config.toml
n_layer = 9
norm = "rmsnorm"
bias = "none"
MLP neurons of a small language model. Each row is named by its layer, matrix (gate and up: input weights) and neuron, and shows model dimensions 656-751. Each number is 128 + 32 x the weight over its row's rms, rounded and kept within 0 to 255. A neuron's up and down rows have the sign that makes its largest values positive.
After each neuron's rows, "fires in" lists the words (lower case) most often at its 100 highest values on Wikipedia text that the model never trained on; "fires on" lists the tokens most often at its 100 highest values on Wikipedia text that the model never trained on. A number after a token or word is its count.

L5.gate1135 [136 169 139 166  85 128 153 147  98  69 133  92 131 127 112 106 114 136 114 104 137  94 135  81 111 135 117 150 163 154 113 143  91 161  96 182  62  76  67 163  97 141 132 143  62 116 159 126 155 108 118  82 123 129 176  84 178  99 114 146 181 129 122 171  89 154 147 126 144 103 134 148  81 104 160 110 175 200 148 124 191 166  84 127 176 180 139  62 112 127 102 145 123 165 170 155]
L5.up1135 [115 143 140 179 138 114 122 103 116  93 161  88 148 131 150 142 129  49 119 160 108 127 102 130 121 122  66 156 128  79 128  65 167 143 120 114 145  86  80 144 108 124 119 111 104 105 107 140 161 118 147 128 175 118 140 132 164 147 140  77 107  88  66  90 125 145 172 145 104  81 149 114  72  95 104  81 121 122 122 162 108 120  87 105 122 141 171 151 136 137 106 110 102 173 239 126]
fires in: "of" 25, "many" 14, "most" 9, "all" 8, "among" 6
fires on: " of" 25, " many" 8, " among" 7, " all" 6, " Most" 5, " several" 5

L3.gate1301 [150  74  91  96 114 106 100 166 125 124 119 101 157 115  66 209 150 106 136  98 223 105 126 116 164 116 178 115 146 194 185 104 122 160 167 131 118 151 162 165 153 126 137 145 131  53 135 142 159 117 168 132 162  78 142 120 137  74 106 132 138 135 120 148 142 171 119 147 131 166 128 121  71 133 143 143  78 166 114 172 124 143 120 157 151  83  93 139  79 145 169 106 131  99 199 119]
L3.up1301 [148  95 118 173 159  75 115 131 105 110  94  70 135 117  98 154 142 100  62 112 145  75 122  59 155 170  90  78 113  96 129 167 119 154 157 110  93 106 143 122 171 164 108 159  60 111  96 173 147 125 123  93 101  95 101 129 121  77 148 156 100  94  77 120 110 141  91  82 147 180 134 113 144 119 166 142 136 123  99 184 141 147  76 110  99 164  71  75 102 137 165 135 151 162 127 126]
fires in: "on" 60, "united" 18, "cerophytum" 4
fires on: " on" 52, " United" 18, "y" 9, " On" 8, "On" 5

L3.gate700 [146 171 140 100 127 132  81 146  88 169 179  84 117 114 128 146 114 187 171 123 133 151 182  79  80  53 128 117 154 128 102 115 160  37 171 120 119 112 150 165  99 149  88 128 128 117 105  76  86 118 123 111 130 133 116 119 128 137 132 179  65 119 182 140 136 169 124 102 181 120 197 118 137 112 146 100 105 152 162 148 187 106  90 130 115 129  98 104 182  86 139 119 101 139 170 102]
L3.up700 [125 151 220 124 150 150 195 106 116 137 167 132 215 124 173 123 180 150  88  73 142 184  87 112  74 120  60 103 135 134 185 105 114 103 128 135 112  95 170  66 135  95 126 121 127 141  97 107 138 132 132  97 155  66 159  81 162  89 141  80 147  93  66 141 124 154  89 127  84 145 140 136 161 152  91 121 129  68 119 105 143 111 136 157 149  97 119 141 134  76 129 131 125 139  78 177]
fires in: "a" 30, "and" 18, "former" 8, "two" 6
fires on: " A" 28, " and" 18, " former" 7, " a" 7, "A" 6

L5.gate1264 [139 125 144 132 146 143 107 109 178  84 140 175 158 149 174 169 127 160 179 126 123 145 158  93  78 177 118 131 100  89 162 120 135 154 116 110  76  91 118 114 133  56 169 141 120 169 137  98 158  90  88 178 111 116 142 147  90 149 193 109 139 150  96 171  73 110 145 128 135 125 186 169 115 162 108 100 104 241 101 132 153 116 129 123  95  66 132 149 128 117 135 140 122 116 102 152]
L5.up1264 [164 111  88  95  61 196 107  57 110 116 133 147 135 148  79 170 161 168 124 131 129 116 127 136 117 126 110  92 157 179 205 164 189 136 184 160 135 113  80  95  77 126 102  92  87 117 121 190 126 186 115 115 153  99 113 112 161 120 134 119 111 115 124  81 115 191 136  99 104 189  95 116 145  87 122 102 139  68  71 119 132 177 120 144 160  68 172 124 143  69  83 206 125 177 142 169]
fires in: "has" 38, "have" 23, "with" 16, "had" 12
fires on: " has" 38, " have" 24, " with" 16, " had" 12

L3.gate1274 [154 113  99 160 114  81 156 111 130  81 126 140 186 138 155 119 184 115  87 128 172  72  75 100 121 120 191 145 117 129 123 189 113 123 111 135  73 150  95 107 104 135 147  83 136  63 116  97 110 168  99 102  69 140 173  73  89 119 111 157  90 149 168 109 176 140 150 156 143  37 147 168 102 164 153 147 136 145 135 149 199 110  80 116 170 120  80 122 200 156 120 119 100 145 165 164]
L3.up1274 [156 168 166  90 211 158 114 159 105 162 150 144 109 143  89 173 101 134 174 119 134 149  95 173 171 185 110  94 120 177  92 111 116 162  99 112 180 126 140 102 107 127 143 111  69  93 140 120 139  99 153 138 126 123 118  92  68 123 119 183 204 128 143 140  96 105 161 125 143 123 138  53  95 190  74 103 144 117 101 162 113 146 135 147  57 125 119 221 105 108 172 150 133 160 130 147]
fires in: "john" 29, "summer" 10, "aryan" 9, "peter" 8, "mary" 6
fires on: " John" 28, " Ar" 15, " Peter" 9, " Summer" 9, " Mary" 6, " Laura" 4

L3.gate732 [151 115  79 148 174 123 145 194 131  93 160 122  99 143 126  63 119  64  73 104 135 108  89 103 137 114 116 165 174  97 183  78 175 159 115 117  82  89 105 168 133  72 165  45 129 123 108 137 129 147 100 143 185  57 108 129 138 138 178 104 137 110 118 111  99 143 118  65 153 176 145 162 113 144 132 101 210 142 123 145 154 169 172 156 150 130 203  86 133 185 110 117 188 110 171 105]
L3.up732 [128 182 124  42 168 150  81 103 122 123 156 116 129 174 130 113  82 105 111 129 146 182 146 134 121 186 181 169 141 139 123 143  99 107 143 137 135 180 131 112 137 136 112 162 156 128 139 140 167  73  83 117 148 122 166 115 123 105 121  83  91  79  99 135 127  99 148 118 171  87 117 136  97 142 125 175 104  34 136 134 112 103 111  97 135  64 123 164 118  83  95 153 145 182 121 137]
fires in: "on" 25, "first" 17, "played" 9, "has" 7, "signed" 5
fires on: " first" 17, " on" 15, " played" 9, "On" 7, " has" 7, " signed" 5

L3.gate518 [170 123 123  93 101 110 121 147 154 115 148 165 150 126  83 176 113 161 135  76 141 126 142 105 145 139 137 151 125 143 112 119 148 105 108 111 204 161 160 164 140 122 108 126 160 105 134 108 141  98 118  86 106 102 142 117 104 126 148 150 157 111 103 120 125  75 107 131 192  88 126 141 127 102 169 146  73 129  94  75 135 128 139 172  94 121 146 120 150 111 153 158 115 140 125 132]
L3.up518 [112 152 115 135  94 124  70  80 142 162 142 206 157 167 125 100 117 138 132 127 160 133  96 152 119 111 134 139 132 120 144 132 134 155 144 114 142  76  54  98 115 118 109 105 136 153 109  79 150 157  72 106 139 114 114  73  92 106 108  91 118 133 138  82 107 157 142 117 168  89 157 134 124 138 148 205 149  66 136 112 105 105 102  96 101 134 133 125 149  83 112  92 210 170 126 126]
fires in: "an" 80, "anti" 7
fires on: " an" 85, " anti" 8

L5.gate1655 [103 127 108 116 136  83 108  98  71 131 100 138 144 195 100  76 170 180 104 135 139 121 125 127 204 136 163 142 181 128 138 190 147 147 128 145 142  70  94 153 118 103 165 115 141 176 159 117 145  94 164 109 131 132 153 129 160 170 176 105  97 118 138  70 139 106 132  93 118  90 112 117 167 149 154 151 108  90 151 125 165 144 100 139 113 122 158 138 140 116 123  76 113 217 129 114]
L5.up1655 [117 122 105  97 146 171 124 124 107 201 126 141 153 113 174  74 163 184  98 144 153 139  81  94 127 158 170 147 115 109 114 119 143  78 135 102 133 131  72 150 106 150 131 135 113  85 129 174 190  99 119 124  66 132 205 119 190  87 107  44  64 148 128 116 118 146 154 117 100 131 146 157 154  92 152 151 129 154 171 138 138  98 121 161 124 100 116 110  88  78 170 193  62 157 114 166]
fires in: "of" 23, "to" 13, "on" 7, "into" 6, "won" 5
fires on: " of" 23, " to" 13, " on" 7, " into" 6, " won" 5

L5.gate1349 [119 147 114 151 148 146 111 188 154 110 102  57 142 137  82  85  75  97 155 122 192  77 104 105 162 130 117 131  90 109  86  99 148  71 159 132  84 123 102 108 110 136 148 147 123 120 122  70 100 173 144 115 112 177  94 114 125 204 116 142 118 134 102 159 141 104 160 119 172  78  99 191  99 131 169 141 141  80 133 146 158 110 132 108  80  97  56 107 113 106 146  94 116 122  83  81]
L5.up1349 [118  95 151 164 129 154 122 122 126  93 125  60 143  84 126 144 123 135  92 144 150 169  96 124 152 107 157 152  93  80 116 123 140 115 135 103 120 112 146 176 122 130 131 139 149 199 148 117 131  91  99  78 128  88  65 136 131  94 136 155 157 141 131  82 183 160 142  90 120  96 104 103 126 156 122 146 130 130 144 180  58 151 162  98 149 101 168 124 184 132 136 145  88  95 109 148]
fires in: "united" 65, "conrail" 6
fires on: " United" 63, " Con" 6